Weights of a small transformer language model: a variant of Muon for these matrices.
MLP neurons of a small language model. Each row is named by its layer, matrix (up: input weights) and neuron, and shows model dimensions 32-223. Each number is 128 + 32 x the weight over its row's rms, rounded and kept within 0 to 255. Numbers have three digits each.
Before each neuron's rows, "fires in" lists the words (lower case) most often at its 100 highest values on Wikipedia text that the model never trained on.

fires in: "of", "in", "songs", "single"
L6.up542:112138073082083105167167131108122122207084154105167143091149168130113132127133152120166118126135103144156104143188100028128061137103119065129156132107160101148128132136096098104128119123211175177101102126171091137111126087165167154078131146108111124196153115192089147127100162123118127128139139104093160148123115086109118124084098139174089110125049151121158090159118115126154185130167141157142180155129177149110105116104121172079165085132122093180166112132129207118154115064190136144107149108143090101089131143155120135106122044186113166119179148087122147184145113151127177164

fires in: "he", "they", "she", "team", "club"
L7.up462:121122146146125101165142107134139204127137121139127113093092098092112129102103168118120135113080157162115070100156151171152124165074149177091161070131146116138148130140098087144100189147125107122148135114072128143150110100175128124112098142142128132105073118131176124124157169124112142090139147165112115116187115088156087111050047171090131143098156160134128097105137155181110094092203169105118148179141144106111104125169121122131133087095104123158177104141083159091092175167166092157097088167117097115196178103213130134166118110129111085136101129143127115098133131145091116143

fires in: "the", "and", "in", "on", "at"
L9.up666:123136133118096140146139184079095153150097141170161145125111145092139121082118137132122103123150080126160152154076177143201082143117018174134144161094143100079142094117084100159151086147133118149132061163140158098083112149152156152114132119145095101125157109054135117122149103045169170157145114057109111096139108190113142129136127075138136114110108117111152161134073125128133148168109169179119164141202141101138115150193119108162156124158155127186073105162122128156096161111158070202089173136134073132112171175115101117081108176105109137052112085175159172100156119076115090153

fires in: "was", "began", "is", "been"
L16.up315:103139181109052064123157155152078176116100163201132106154164183153183189148105157145131129135138136129183120163116151178118109118061149192142190150176154097076158103130121051164123138049152111098151109155195109108121129085097152158153112118136157117143176057099059109115172174131096128138151145057193108136131163058145125105114132114121111159108126122123116120084109147129053114168133126086122131111115093116126185070144083112134128160092137155133104107130162117108118186137120143134191087152133087138201132125077084172136128133135083161105120114148123109145118080159203143131

fires in: "some", "many", "most", "both", "these", "various"
L7.up119:118124162048115117058072136169152156085108114138112094174132113189153071151134145125171124174129103081130162121141151155187113182085180110174160139169150106095189143106177154123134092136112147149175139133179136200069118111130097158156242128173179159170104121118159127129137134126129103105039113134142064155124227097127075147155123161188107179129129095100132104085126105171076125202130134143049103133138153069117089113059107110155123064129114170133165147163170124167109129146085107095148097121082105104117096119112128150132145164137150143089111148125152065132104144142166084130

fires in: "and", "in", "through", "by", "out"
L8.up877:205131135109148122095142110141119182000145098132157108148135149081084076128128116158161113152132096157142113062152121101128118169112186143099146115078152162113093162114166104131133180102114135066153197101118115125103143077210103093118070081137169089166191144097090208076151146113094086188204147160125119121080122102130119127175149151165100061119175113101103111093144133143177124110178138108160099189164126102141191105125101115110087153125199123137129160189069135132069051106119113181129112118170086145137130153135128122118134151191085099141130138125105076136137138156102096197

fires in: "by", "to", "for", "as", "with"
L9.up615:089133096082166163086139131153180059140074134200134159140190133129109142097140116169155102111121103138139149162138155061095148166084141071133157129115097103098145119150186093104105107130076144107084149155143124162227083118123151121174106147132135150150104141107167175124034120128135116178175116114105117134141173119133073110078124153111108185121153150132149173173122161120193142104064140178121130132150133022087133105140090125089167211201203147069146107112162082168149079138111080117133152064085134104130115130160112146171138135119146114078157131108124110126167141123066100105

fires in: "some", "one", "this", "another", "each"
L2.up503:135138144121179062109171160069114128130159079165077153075142176105155135124179074152157153116124163101139193093122157105116154097151168135102193128125079029154082143141124141067139164145108074141114186087087179178169159149118145138160105194145128067143105213113204099101092119169064140106123129136165117129092154142137106156180116199138121116140108084166137177198114120104128097127121135128129154127118121177145077138128113121150146085093067154173083102111184125153138146079083135112179164049108112178163161158137118159114157099113166164127158129152146193140170117151162120121

fires in: "of", "only", "at", "to", "by", "than"
L6.up740:132094119102110170065133127209129159124116087092141106060142108150182109123114137121119140115094076104178115138044156148130202120155143074126107123128184092093134060108111135125200108139211103081127150157206129172140108120108082114045150102142153125173124172082153152154142074087102165180128139157090070165218111104158111113127118142181166162124116143109118106097132148153098150134138127089118108157189123146124092100113087151110146120168148185185173098193121127113125163099143131103082064142093093124160171152132146161052118154124112157075122124085133107084144132186148191122

fires in: "by", "may", "to", "zodiac", "not"
L7.up862:130217058130125104132153068135133137094134076082073157126138113086053158125141092187082157146103184138116043062116152115097151137122096114101146179157091115191146115135167107122134098140169170141090125146110164151176118111142136164162049142129146107119131082075057129165137187115173107114121102094080113163123110122207111128133129080131154129169159181092096089149151073178148111117138197138105125136162125081134179106149135151124086110134120171181177095112123131128186095145140058150178179090163159107171117159181164171171153156126114117149143103121167120129116123158098139165

fires in: "these", "some", "this", "those"
L6.up816:127110128085208100082136163145150124127160139108116178178163106124150125128118176114148178144110112138048145101150137153121108126154145157116141113106148065165155131072209173124203139090155122122144090175143147107131135139096123184149140103125165116154114132179142085098129134160088102141161120112149080151145165173103069124156090153168082179096064099074098132140095186080088071061171106153104091117101182186119085090149108142102165159140130117080106089136111068145124081085076145109141103121132120150156096130129196091118163174149179125077135103154124096144160135113156096097

fires in: "to", "for", "that", "from"
L9.up134:186177091099141096113123193127122158171122121088123182141113130141121054152108182131154067147117140096169135148098160112119161109131162119136052157150148105185115142096131082145118144106147126152114194184151163124183131153095106170124103129173143074177154121105125097092138137132142071127189133142156146170108104130065127139170155093125150074123131159118085149118099173153170121169092128112157139067120119137116203130088170131140101199141181180119128108103149188175088108157153136129157102132139089101106139149063139083113119024129120044110132137107106109075160116077156102143

fires in: "they", "were", "are", "s", "being", "been"
L9.up1135:132133145129128114150121166149203066083130110180138120153149139133103150130150096173136089158130126123121084132121097133096098140162154151117142108062152102140136120164140184132144149109190142183136160172129154157167137150171162145141151110147102074148179106132136087122131108153087173094136101122122077112075088140052071103082101172121143101128155118096118166142132140132169084082081111058185108122134108092132114162128171116111132142098140063140171143149090102136081167091148133120166155114160079188209089142099154189146088089084077104131094159142156140119082207087135137128

fires in: "and", "well", "as", "to", "or", "also"
L9.up1116:110111101141156117096137176154131138092192130162150164155148135085157115121131190110141154186138115137163159070088107091139130147101146191096119175125145173069123109108096113129134136127175189088169131157085121136114127113109117166188114166105128076191060203129110088135135133108164122117206121102096072112130106137131101103077109156107187137139156105168118122170145153135097095150185109114121108114127155062132107140151090094096181152099130127081188134079131127121146099160108131158183146159138159134105130105166093127103119127123064093142181089114139079131116149116154142183

fires in: "by", "of"
L6.up196:089131125122148140128064126107122124142161114159183089127183106070131123107097118155181132153102170078098110093103117118130108150068097102126121149165137132091127143122159179154128069162130125176121089147165131071172111131123126135123140202135114084108183095174154193089141144183113149093156094163179143156161074071225123102143161099130097101166221112101114108165155119138130182157110112127084095124105125114148122126098141168135106108138135131071116126091174205099171116099160154132128194121151142156127107082121133143192103165046127113150111156146109154137093138109164099093

fires in: "took", "may", "came", "could", "takes", "would"
L2.up205:118145164151142179142142094054119131095145142152161082135118115116151154158106094134152095078095130156090131051113154139017021150060111137119139122107095125127172137128110076179097106140172175076159153111156092157106077161114108118096172122060179145071107165129112141167120177178146148128123123096093119107162091146136124143093067155173148101133080123125149213100072110144074143111085112134129138160113130116148167137139176111110130084154205144117112105108060097151103172171130118156155121108117121087142168122169168140098122175170114140102094155134152140151160168131161102114

fires in: "after", "however", "up", "located"
L9.up274:119103122108124126112111105130138103124145145125143146143101076132100104121109110158118102122173125118142140065164129179135090072076168181120150143107144229173176140109103123163138077082199147120120126127133080177136102145110109149160115170157114106125043134106112194121130110104150137148182090158166155147187135080157148092103084161160176090136130119102132146084078079117147101158116088130085113141120146145133121076125131112131125117128064139086206151133130204147159107142178126103110135146097152187096153097101105151068092167165133123086127152094117124132175137160116135148

fires in: "this", "research", "development", "investigation", "operations"
L6.up369:130225127150147101133117141166126145102095125097092124097123116132152097126126156133177142131117169121114165134063151119158128131124116115089168179094158147117156176099081126054156108102115174092088133162106126099136141148049109116127119144119114059063102114146147147158115115189114093164110064132059114108146117030134163160133122120156119159100146131126154136136061193142142082106149086119056164087107149147172113123147122119154153091242098091130188141134134088090153113081128112127147087141102153090096154112117183104100122145122138130092128100091171121102113165159166145094

fires in: "such", "well", "far"
L16.up609:097113111113115169134119126135095177154156183161131130141109127121135131101142091189137209116099119094125076123092177173122092165147139130142090127155149155167171086123164197120175156109102109078161179102131080096175032174128127094095179127101136106089111152151174141097088105107148113148136120129097133158066064141091118106083166134168118146112102158073171219039132089157155117089141119123111121115136168066090186124096127122212172153162163095188146107145130117150060130104092098054116131105123122156118113139132127116063164130148116112086147100188142103133129076112180092125

fires in: "development", "design", "operations", "violence", "technologies"
L2.up964:118156092181138114100172137159195114143076139065170088140099159150180169117092072194111107114117103150154125156109120125097191129098181103079138103146092141079136157057134116079123096143093145104109097141148118143141154167169139177105117166101136096121143115096196144176120157149187114088124154108087136092159138158114108124123126134139104061093116106141173138154051160177123135163155104064078117156106134157160191137107139191143107106208112116138107116160100146128151150119091078129184108108154091178114151102123088121124172161170114125133124158165158113173173084144154136109

fires in: "to", "well", "far", "of"
L9.up768:153107088102109090066079172146174164107145131125148096099119101148158101108138140110148120127131123179182122117090108097115120129119144072127092126118106136112089135149088108062149160108061111176144152155144059120132106145109191136084187124127159159180110204124180143155110094096143121148183131112096147087093106138059119113085115101124165199091176113101144160150163137196147090172142132097135120146079112107126108130113108117181162142203155081081138104119092117154154094128112072074179107150118083160153097160138145170081146166154103109113119153163088100168143121135084163172

fires in: "as", "season", "seasons", "so", "work"
L8.up213:098104116137171167139111084150169092128170172128132140129123123163159094095119142145106146145156119090123143185174129123089115164159141142124129150114120090097153152126141070154178094131111147136107113181159129170137136128094195169072096178147136147125170185116169102154118111176082166133122134110098116105108164098149105125102075142154013089152118062122151160103112084079110124120173112089138115174130103101102140097090091144138124190163203120171154127080124116163114128138128132173074182095110115124073176118102121073122090115148092189113129141115121147161099177162057130111

fires in: "is", "was", "are", "were", "would", "could"
L9.up492:148120174107162156075117100090149102097130140146171117174112123113152113110111067174119082141143142137152077136185135170122109120140117127066106170087155122088141131104124161195084121136152112110125108143137125159140080166069123186112137160047139168113140105152098113110148094164083137124152129132080079126119107174128104076156116129111038092158067148160133110111098125093081113090126105135105116152097119086183144166126122146137078132130154127112075177148081119130138125160076115147153089145113111173152116147089135154132088196051180117174097151141185147140093113127072137107

fires in: "that", "which", "two", "both", "bautista"
L6.up303:154108134147099128077156102140134147171101178104063119170161053124131201158174073174152146100076159161139131082179087132120100140123127120148197150120102154134094090154142141151119058099158174104198069117155155121102119128141123128152162166096138162104126150158132146083063100144134139074091130127096130093179169147103111134142122062101166130117140137125184116097109135134106087106050143112091081113175104134154163185109123116125181092144202098149129083173093141131123193110093125195125172106114187116169093194125105159088116078136087109104104165165109103094156127182162159119

fires in: "from", "of", "by", "with", "among"
L7.up645:108131085079146101150182083177128085124131134172157168116144102113154110169094148148035149122142104100098074115142107158102108112087156114179166132109141123125120128128106133138148119152169087145137098142152134089077179146088105173156118131152151148124170173115118147148195161138140085067083133129139141169092088120176055143139171103094145175139164145115091138167142102106109153132084105065062138130200101198172120129170100174105072109098127108146138125089103166133142163092110114120107139171119111098160173129092194129136123099096111098133118125122117115135113141123181126127

fires in: "with", "of", "in"
L8.up698:097088094170060157134169159140133208146077063124102192161206151132113082150169083166140119157149138145150199114149147093124105113114089165123110113108073128141149067131106101100124102079173071198077148122081119160157123115149127114098128105087091161103128124157109162103131155098147103146177201106133138165142072086117145129137106139135089173134122181138099135156139109074128156164107147127133107084135141160185168154132164160151175128103135127118121055143134112108174157139058111164117117101156127113103131097092050132180096135162108090118134137124199131213100035111126134140

fires in: "when", "if", "mathrm", "after", "while", "although"
L2.up1073:208130085108161154166126120123101124103122075139168115174108109128094104108124116144124131156149139108104091209155120126108176170100134094178114076167185099161115126083132102091102174127134126096096133156141115194101113209120141214050114178149098133135073085126123108098079181153112148108141093186094118107177149115144117109130128117169102213172141104140142174197142132085147125173079183099131130196084097094160093128130110127094092168153126124178126126081094146151165098129143142121145110148157124064108139108094099141139140082079087078164118160142130104151156141144102075199

fires in: "of", "the", "world", "which", "whom", "league"
L7.up85:098138076098167130128107135099109126092140122142157110128163157158091065103149122121152113103062133163116115192135160082154128144131133123164173092113156118115145076164083043150168068212117148115143108101103085100173115195157125086110117120127111098104138115135089173167098066171122166144121090049156138147095126136129178098107081079083137137128175136107119167104105113142169166131180166107153137124139131088146150111100117154096126102113149131106149146127190174149100114092141176156110128167247089098112158148108081091063087099110098119165146131109108168122135177111112118078

fires in: "to", "from", "by", "with", "through"
L9.up826:197137101090104144080139116131118132110154057135149180104083092089110109109160150207114087100150119128134055138137144131163120199085147097116124130110169140144176148189111128104099122121068112147096077141133141085119117095162193132110145088186106126095157149185098102141112153120133161180151159102133178149054130156154149135114145151111155136126151101156102142102084123162159149120165148138150128097067161146152138080176131142203079153103130176141134092139055068097190120151150160152096131126145106176164151187153138128128141126173092153198108099177138108169136154110099112147

fires in: "united", "majority", "name", "own", "term"
L8.up813:092101147178129163104078159093160133136236149086163158193134099104156146145127142147119097174078151139155114184095201123112108155111110121168108162097125138065080111171180103081101137163159127099133094141146127115128143168106103130140154095175167081154075027090130163107129169125145136107131115172120154139146113117142109176110101142130144137095140136128134105147172169138051082099107083136148148133170129140111112182101117086182122118148146171120151121186182140108130093155100146104135080095128132173137115113119096154073107130115099151131104153174118182088087112130153151159

fires in: "there", "it", "s", "that"
L8.up1114:140145116113159148140211112156164145068086097173117094184120085152174108143128108176159179130171109089201129142166132114135114116108127211105134143128154111169155119102127103112076149136110126054124099165156155173085122147119094150169116190138130161145143074072148178193087108130135160104109131153204106104137148128128111102142090045161126113201097183169193151081076100106135085073147146106086084173076153113101130122061092128092110100104157120125165108077080151120082144105122107147109130150132106138119092154136101140148111149166080130140154129127133106129144130130149144154

fires in: "his", "my", "your"
L2.up474:067064124114116078086119134065106141154181111182151137160117108146189109103170137170109126113106178128067158121167081126138119109097168184128023104107127133156098064113153126091057139162120073082125128100101150157157106168119152115084115165162099102112141137140106113129117170121074083139121160141071162155142109162178162147135127185138226168119124112166075122171118112115088127165149126101095164176159117172104128086085122119146128100084069075079123124129119116114111151134130141119131122116152161145098075146090166215128172106134120093156144152161133093100096150164147106048

fires in: "by", "on", "in", "with"
L8.up907:129134142151103135135129102145100055089151110130104158111136118151118063074120157132161073157152171135138090064108062130131143121120061087155189159141152164076104145088090073158162177124170117138159155130128190125083118095172142087170076164123092180156129149180114124067104129119147109110195099172123111137111119112172110104115166082139089125132119110112102125130149135206083150173149144119097148166120131156106098097168134115149101134110167119121114159102145132098138077093098177148159151131105152127172104159147131138151122161203169139113138136105127128129176193092114070139

fires in: "of", "to", "after", "above", "beside"
L8.up231:118160099134153158140159150113078078107162162125079092194145114148132115128108148094162132159156121113169114122138121135140186144086118130128223118097207150117176132125144141119126094169140118130147110162124103170111089148135126184149135159106145056140164117113116139143119126136100149087128116122164109131104128159155133120140117097122157133191143105136158118090095153142145102119153082087122095152042133122123099083118121158111122097088135133117084141114120122063158073136085114125099182116129127127117099182147123094089086077106192152111105143184133197086112129123090110109

fires in: "on", "country", "all", "named", "according", "failure"
L9.up373:147123164130113210098129168076102168127176169147102117076104013101091124137105150221163117121161094123153079170141166149166112163168109140119105116157136090115104147157121117080145124110117103046134104071169103162134125148098135133151129110110101156099058135089138067125107135115170073170121133133118103102115170068068238123172151114188147073052098105134131074144135118127154138116161085138162147136142111163089066160134066115179147131159141149123117164116103158186086144118136107165167147122108134110133126173104104144099157112132125104149140140131191143141088198156155140150

fires in: "18", "u18", "1872", "17", "018"
L2.up1277:112113109142133168110114105137111144156075193140136119109138103151089066144127127113089132086097155153141163116151144109102132207149090119151105196120109179106166172084125131134090132105098152061084112100116090137115085136113104183127163134092129114146173108164150154113057227097121119108098188098094125142162103138132118138105087127118155073122125145150141108192202149126140118118110085185100111147149117151101139145157089110122111127186128126119143100119143095140091143169153193140161087135136100080131113209158137097135154114134106176180107110144138080112117157131174121148

fires in: "the", "also", "again", "his", "even"
L6.up490:130043152133094123130133131161105122107099185134071070128089120072132160158164115113118195157147134098160094130095147146126093112100151138121080105151149153091080101164143095139099129121131134158178119121146173164136094181114129122082118118173141074134113138152144129115125186121126219085168230142093129105204118158185115127104086137132063180093106156122111085108123136175107158169159132142101151159179134111070133107150129173080108053177192113096139128141154178169109102150128120147106190152151060091168135154053127136118096120140117068127151186066070125145113159137059147088

fires in: "18", "20", "24", "u18", "19"
L2.up231:078140157152147130125141135085114185181166166121082093147146126098129097114138073153100180085145133149116139141091137064121097154165120182117134178103118125086123157078076146153103096066135110116081150118111098170110121060145137160144180194070176101140136140136148160155090158162147097042106148124170126123151137180160083113085104213137087129142111140140094178151167163101230101131144083125122126157164110150039147133145120145129112154139121152140094099123157081170131122109092141113138115125123154127182120133091143113167137091102082105152159071082155075111116123154115131135

fires in: "such", "code", "property", "rights", "contracts"
L2.up1015:126125124072084101140091118175163092150166134125154067094092188129120060102144135141123199115121131054139115142048095124088116174132158156129088135093144135138220099130072105161076186083128128160140158101141121127095110118078157146197131084129130106088077074097145105173142133082144150114168142147139093124105129121096181133144197108095082123115185142092175138107203226153148030097191102068133095123153154056107114114155109166192118168139118126150143099044118147100136118105183131125136125187133097096105125120145140141126106131100163090097092146171124081132090110104101162101

fires in: "that", "which"
L9.up1161:157171168107154125128114138141090162148050121102138168209164091191097108185153129141165085125122122056105186107087121105113082145120102097123130095044128137125153096074125118173111096146133129107138153175127124115113158127106111082128114152156095138181165124170069163152127163139126098121133189160077144175181107128148133123138114109074141141150163098133187127107117091170087154184167082154092094115138068106087144108156138108123134149088134092073134134055116145116157164146077154151104142126139178098124126141095170132129120088152121113095135121141119109114114136112163071115

fires in: "and", "which", "to", "there", "that"
L9.up909:122142148135092100151120150133147169146142158103158088127083133078095104154105176187126142115136154143182172153135136091146079162105172135103164124081167153087149119128126100139120116139092130128145077113115074136152047084130142128091127141131115127114176150106210159080143168147144216162184108152118120107123114124100095077090178166110067123155152132127095111135183145164072090139142185127152121106141128082118071154156076065139146163144197154127140117143071087065100105173116140158127149116131137143116143122113138100165092173149141111086163139114148074130160156134169119107

fires in: "that", "my"
L7.up54:081140137149084103073126063127124149160119112168106106128092135133118111122137112103131131138114157067134146114151114082132124137116109145146112156107113121108126166075097098158132138149161092141045174129211137135120157180119065139080072156186109120129130121121166106130139138135112134158122169102163125167187118180149161134142177100169133119157135095110124133123141105077183120110147104171081107123160136199116156084043108139168114143146091097110222127100136159110138155137115093105122166105179130120080160208104133139068146073099135177116163103143147114085167118105143065148

fires in: "of", "by", "under", "with", "to", "from"
L9.up372:098130128149144129117119122128069167074133133187164102177169098111145111130060133144139137085176142072121108157111155137102102117137090083125155159155181135141142137143109140157127093179169161146165113164127090083152155110135118158098160102146149107112173129119122138063106145129129127115126106145209148123129168134109145124155139108108185166126139136095114101171146132177143088148095075122136139178174128152159115108100142105167130127149143103141102114122108117035121137060124180096116095129104108176113122171113181063121087070143101070080143114123166141136141147128136088129

fires in: "by", "at", "in", "with", "to", "for"
L8.up984:170138101147125150131169104166151081101151157188148116044131171118107120113131176194147102083125085066129103125079156138121143080094153058112204147098115164085164084106074188131094055144144121093162093163098138175143147078167088115078151138149153090152148118122152105127118140099154166186139126113118106109116118124161101127117154141110131181122124137154116164189114129158164145117125112147075126122202092132175116100102053146119153136142092123132122172165143085076124077151138168151120104092100090175163145073050136065129088165144117089126131122132136080199162138143099153115

fires in: "who", "which", "when", "where", "of"
L7.up1118:167151146108151139118128139156151197155128123132152099092121145146122128104119156160185138157187099169146144077120067109140097186059191097161217102157186127055071159111119115081114127151113138132133107105167112138067179118146135183108082116157095108141150106138089188106084147173087122059190150106112113155202139152154154071120115154084064177164151113128096037068164156127174136124158164150187172144150117118116113151116152163152109144073185164131102108110129182106078135118115180126069110097139117088153142115112145148101066143125095110140128124134091109163153131096118121134

fires in: "was", "be", "being", "been", "would"
L16.up1231:121111144097140136110136137107064129142149108185174129116141139121116146141099111142144150164088126114153127221109123145172080086073052171141131109075122145146140137166142092130118183095155123103087109186177103144154051131140074138137110057151118085110141040185124085119139111110162129126164119103150118103200130143140150108151175087145109054158186153120148102067096118126111135134163115153163105133109080111129163140112065156172142060100103140132110179088140144126113155076107121120099151161125135114162093132175145127082108095090106132159102123180100156103126165145101102126

fires in: "it", "they", "of"
L7.up527:108183127122113124100076167206108133082098131100120113041109104125121180143149125091172100123151121117118134169155219108145060174102173153111131091137093151129124117134081158158128080154186101173093105123111120082131155141167116136073170167124175136106134134137150125101147153160082111138116134125107096146130095120087122134152183153173172158186119086057190141175156142092097150123167115165176153116095175157148115080100108128165123090133151105124178087114053126159127099167134154195022134112168115184119141111078185169110132109141168130084113106156148091109178062125075171197

fires in: "season", "war", "used", "much", "list", "seasons"
L6.up1148:147078170145121175169142117100118139135105190092183149068103162147190108142084114169173173197126106159116146150072161118148079139166140126140109106118024151134144156156097116155130095127142108122136110162139078146088165125127084101095124121146125071134058071140119170164184128126127147115139058102145120082144147142162147122171158087116127161138110137107172060117198125123118105141113135122166073161144118128177117073157113114167185116105136123099156182192149116102147161151100116133084086119124118106175098091185180117082203154118149200114112129156135026134100117090063123121

fires in: "was", "is", "s"
L9.up923:121134164086130149107096134135163071111110111159133109129109158163141164142160102120109170168180127147126121138102141173063140089109141157081109094144098086084173177161095117147146160101093122113142108153188155146092113140087103144136155121146152133139151094134114151139129095112120100122130102091172112118117150125122148126084149044085132088120119114130125136064102121083090075103090126139118147183132133135113210159158122126136192104151139109159151147111122097146118175084120088133089203181110087154140116124173078170119146129152146128104068147146181133132133179091064049160

fires in: "in", "of", "across", "from", "on"
L8.up26:118165081126108137130128160176148140190084048100165183123133135088138113176149149160162132034123120118124106116140135123165114126100101121144208193154105147109102116110041079084104139190172129192085169158139090167162109068116151106107127149096092145142153132202130171149075173092142146164148141172094155156102095134127105084091121163100080141133097106099177122114056143175115188120187106153068176109109145177118158095143132146115130094192108172115131095052116155143173177216089064094115107105115122195142125116138106132145067123101121097122111142105146185189137098110114099112

fires in: "that", "which", "he"
L6.up266:114112118164098123096159104165205149114059133102078124126098074083115123162172109081136144129187108059141148112124116131103104177126155090132130116054093139145064088119146142170097131135123136088112121139153129055128122095122095108109186165152145135102097158133180173158141128124142201091152127127128162115172095189138117124166113132076091169100120091112140067147118115126130172171185153099147133157148133137143082146185138113134091083166151162131106087159115133076136142148089113128075164075205124145196154146112068161148082093135103095098141135152109149179098105098128128152

fires in: "and", "of", "the", "that", "well"
L9.up1229:135192152125157108095145101094119147119153141092078120138134057111137078137106190126093145127098158120143130143119131124126092192071124107098200128143136068154130143121143092128181072113148115104111137127136118139142164103148141079094148118139155101148092114073176113126071160103134088110141127088136135106192099071106162121089123107123134113146119181134130136046161150104105061140174132119140146108134123084101098182097074146108145163120161170149174151145087152156100124123160093163116137104117192130162129112188077161131085099136114069129203152110124059090114151180133080147

fires in: "he", "it", "she"
L6.up1245:141139154107131124141171103203113132102116148124126102047125098155143113102114161142144122140071148126155127153180143164126119123140205138127184132124179099102107132083164101130097126142132107086081176157138087178199153115183130157158120121131165168194103115183120176169182161130083098085085206170129102105099090134115137115210144205127127129114121067142157142139111079123106102081127162138056132140095106181134156128096110148105065116154114111148176111110080165175121111180133125169105104186108112105118115104167145073064143113147123078099172109180145095110130141137089158144

fires in: "german", "japanese", "italian", "marco", "two"
L2.up872:126111115049137126107101161097154128103141129128174190129139154144193148092135076112097106050135101133109167092158154100133085105125071100143120099142074146102128122081154148114132118132155157090155142130142119101099149125140162163146166156120126149116128127106192127081140130113119102153099111056165103166101039151125110131106085116167123148073140102190153080144133102196129126125136131043119133169092103185133107102159089142092101171111086101143080119120175176133074162080169154154087091196143158138089106128130102113163127126170166141153110169175081143088134124181132111180

fires in: "on", "league", "along"
L9.up968:125162109144120085130058114129120182151152131201143112153157093149143097115171095143129112116141128146102111159131162190106200139146090121127153143102122133084116105099100127104154098116131123150160094115142055137153086166111136101159149069100085141109129107109221116107119144135124121115126089131121096098100129058142181152160122102128140152054141081142212117134168151113171131146103124139096165146161155073136151134142079161188120160142214128115081107132141153102107146069090092122071187104139163111119182133122078165163072073102141115140097092156107192132099188120145119068

fires in: "by", "which", "to", "atom", "number", "atoms"
L7.up1084:111126088133141084134161128141102109168156146145118151119139129165072201129208111147094129192153128140096094175075087180084107109148060088072167092125125110150138115077118100124137134102118200123108078125161193156133118147153106135178115106096113156100197114142056114149143132142066117145125166194132079108124069130189129098111165125133149181215138128075081146131134113079114156060141140118179120153132049109101126111090111134108174138138139143138169114106123113069047093108095140155111122097154151148105124191072145148150148076093165154139140105137134119110107146099116103176

fires in: "as", "that", "what", "how", "more", "who"
L16.up949:061123111104129160113170163135126121082125135121132126144146099096186071126114097130172076110157130061162168128114112166181115133131182083143115096128099120108116152039176058114099084131085119154127144128175161092114211094114098114131100130132156189141144153118149086119099165089124154065159128060117091131151100142113114094095152121122126129131098062083130140125150074092112104119157087130122054141136175127095119142154150088121123123179102174153110117144143088113046128117126113157160166109137073191093113169163104159114104139161157133149077140134093078091123133106134107102

fires in: "that", "as", "which", "why", "how"
L9.up705:088122140138115160119120177094143060089140111157123096124120109112173123154103134114069155095113106131187133133120084107130131149124112200148105114119153072088176157075090113060149204153109135124110128136132082115141168172103096129132068121127150124169153048102153162166131121175166161103130106036094101167167153210131161128152096152128129175115137091167158171110154073115097098146135127106130118120075179148114119146113126189132161182124103129120112075070099158089082135122120131149115145132082088152091080164126064175081133142104115157120102199149107126106149067165110144183

fires in: "well", "a", "of", "by", "with", "far"
L9.up228:158143065096179114095141150146185124139135110195161097101118149124139143082151129157134191156151127111164132110116130100077089215139149119140121112105147038088148144120117128123186115070109142119158174172157085130128101079105111098139205144128216146101155136065103200171062147155191133146144106136126118099115121096141094130119139144087118163129099119214154185158109159124144127157073098148166166149134096080160160181132115125121149118133132097109128127141180057130096147128079114167124132105092157077121118139135083101117079149089128085106161090111107068161123116119115050107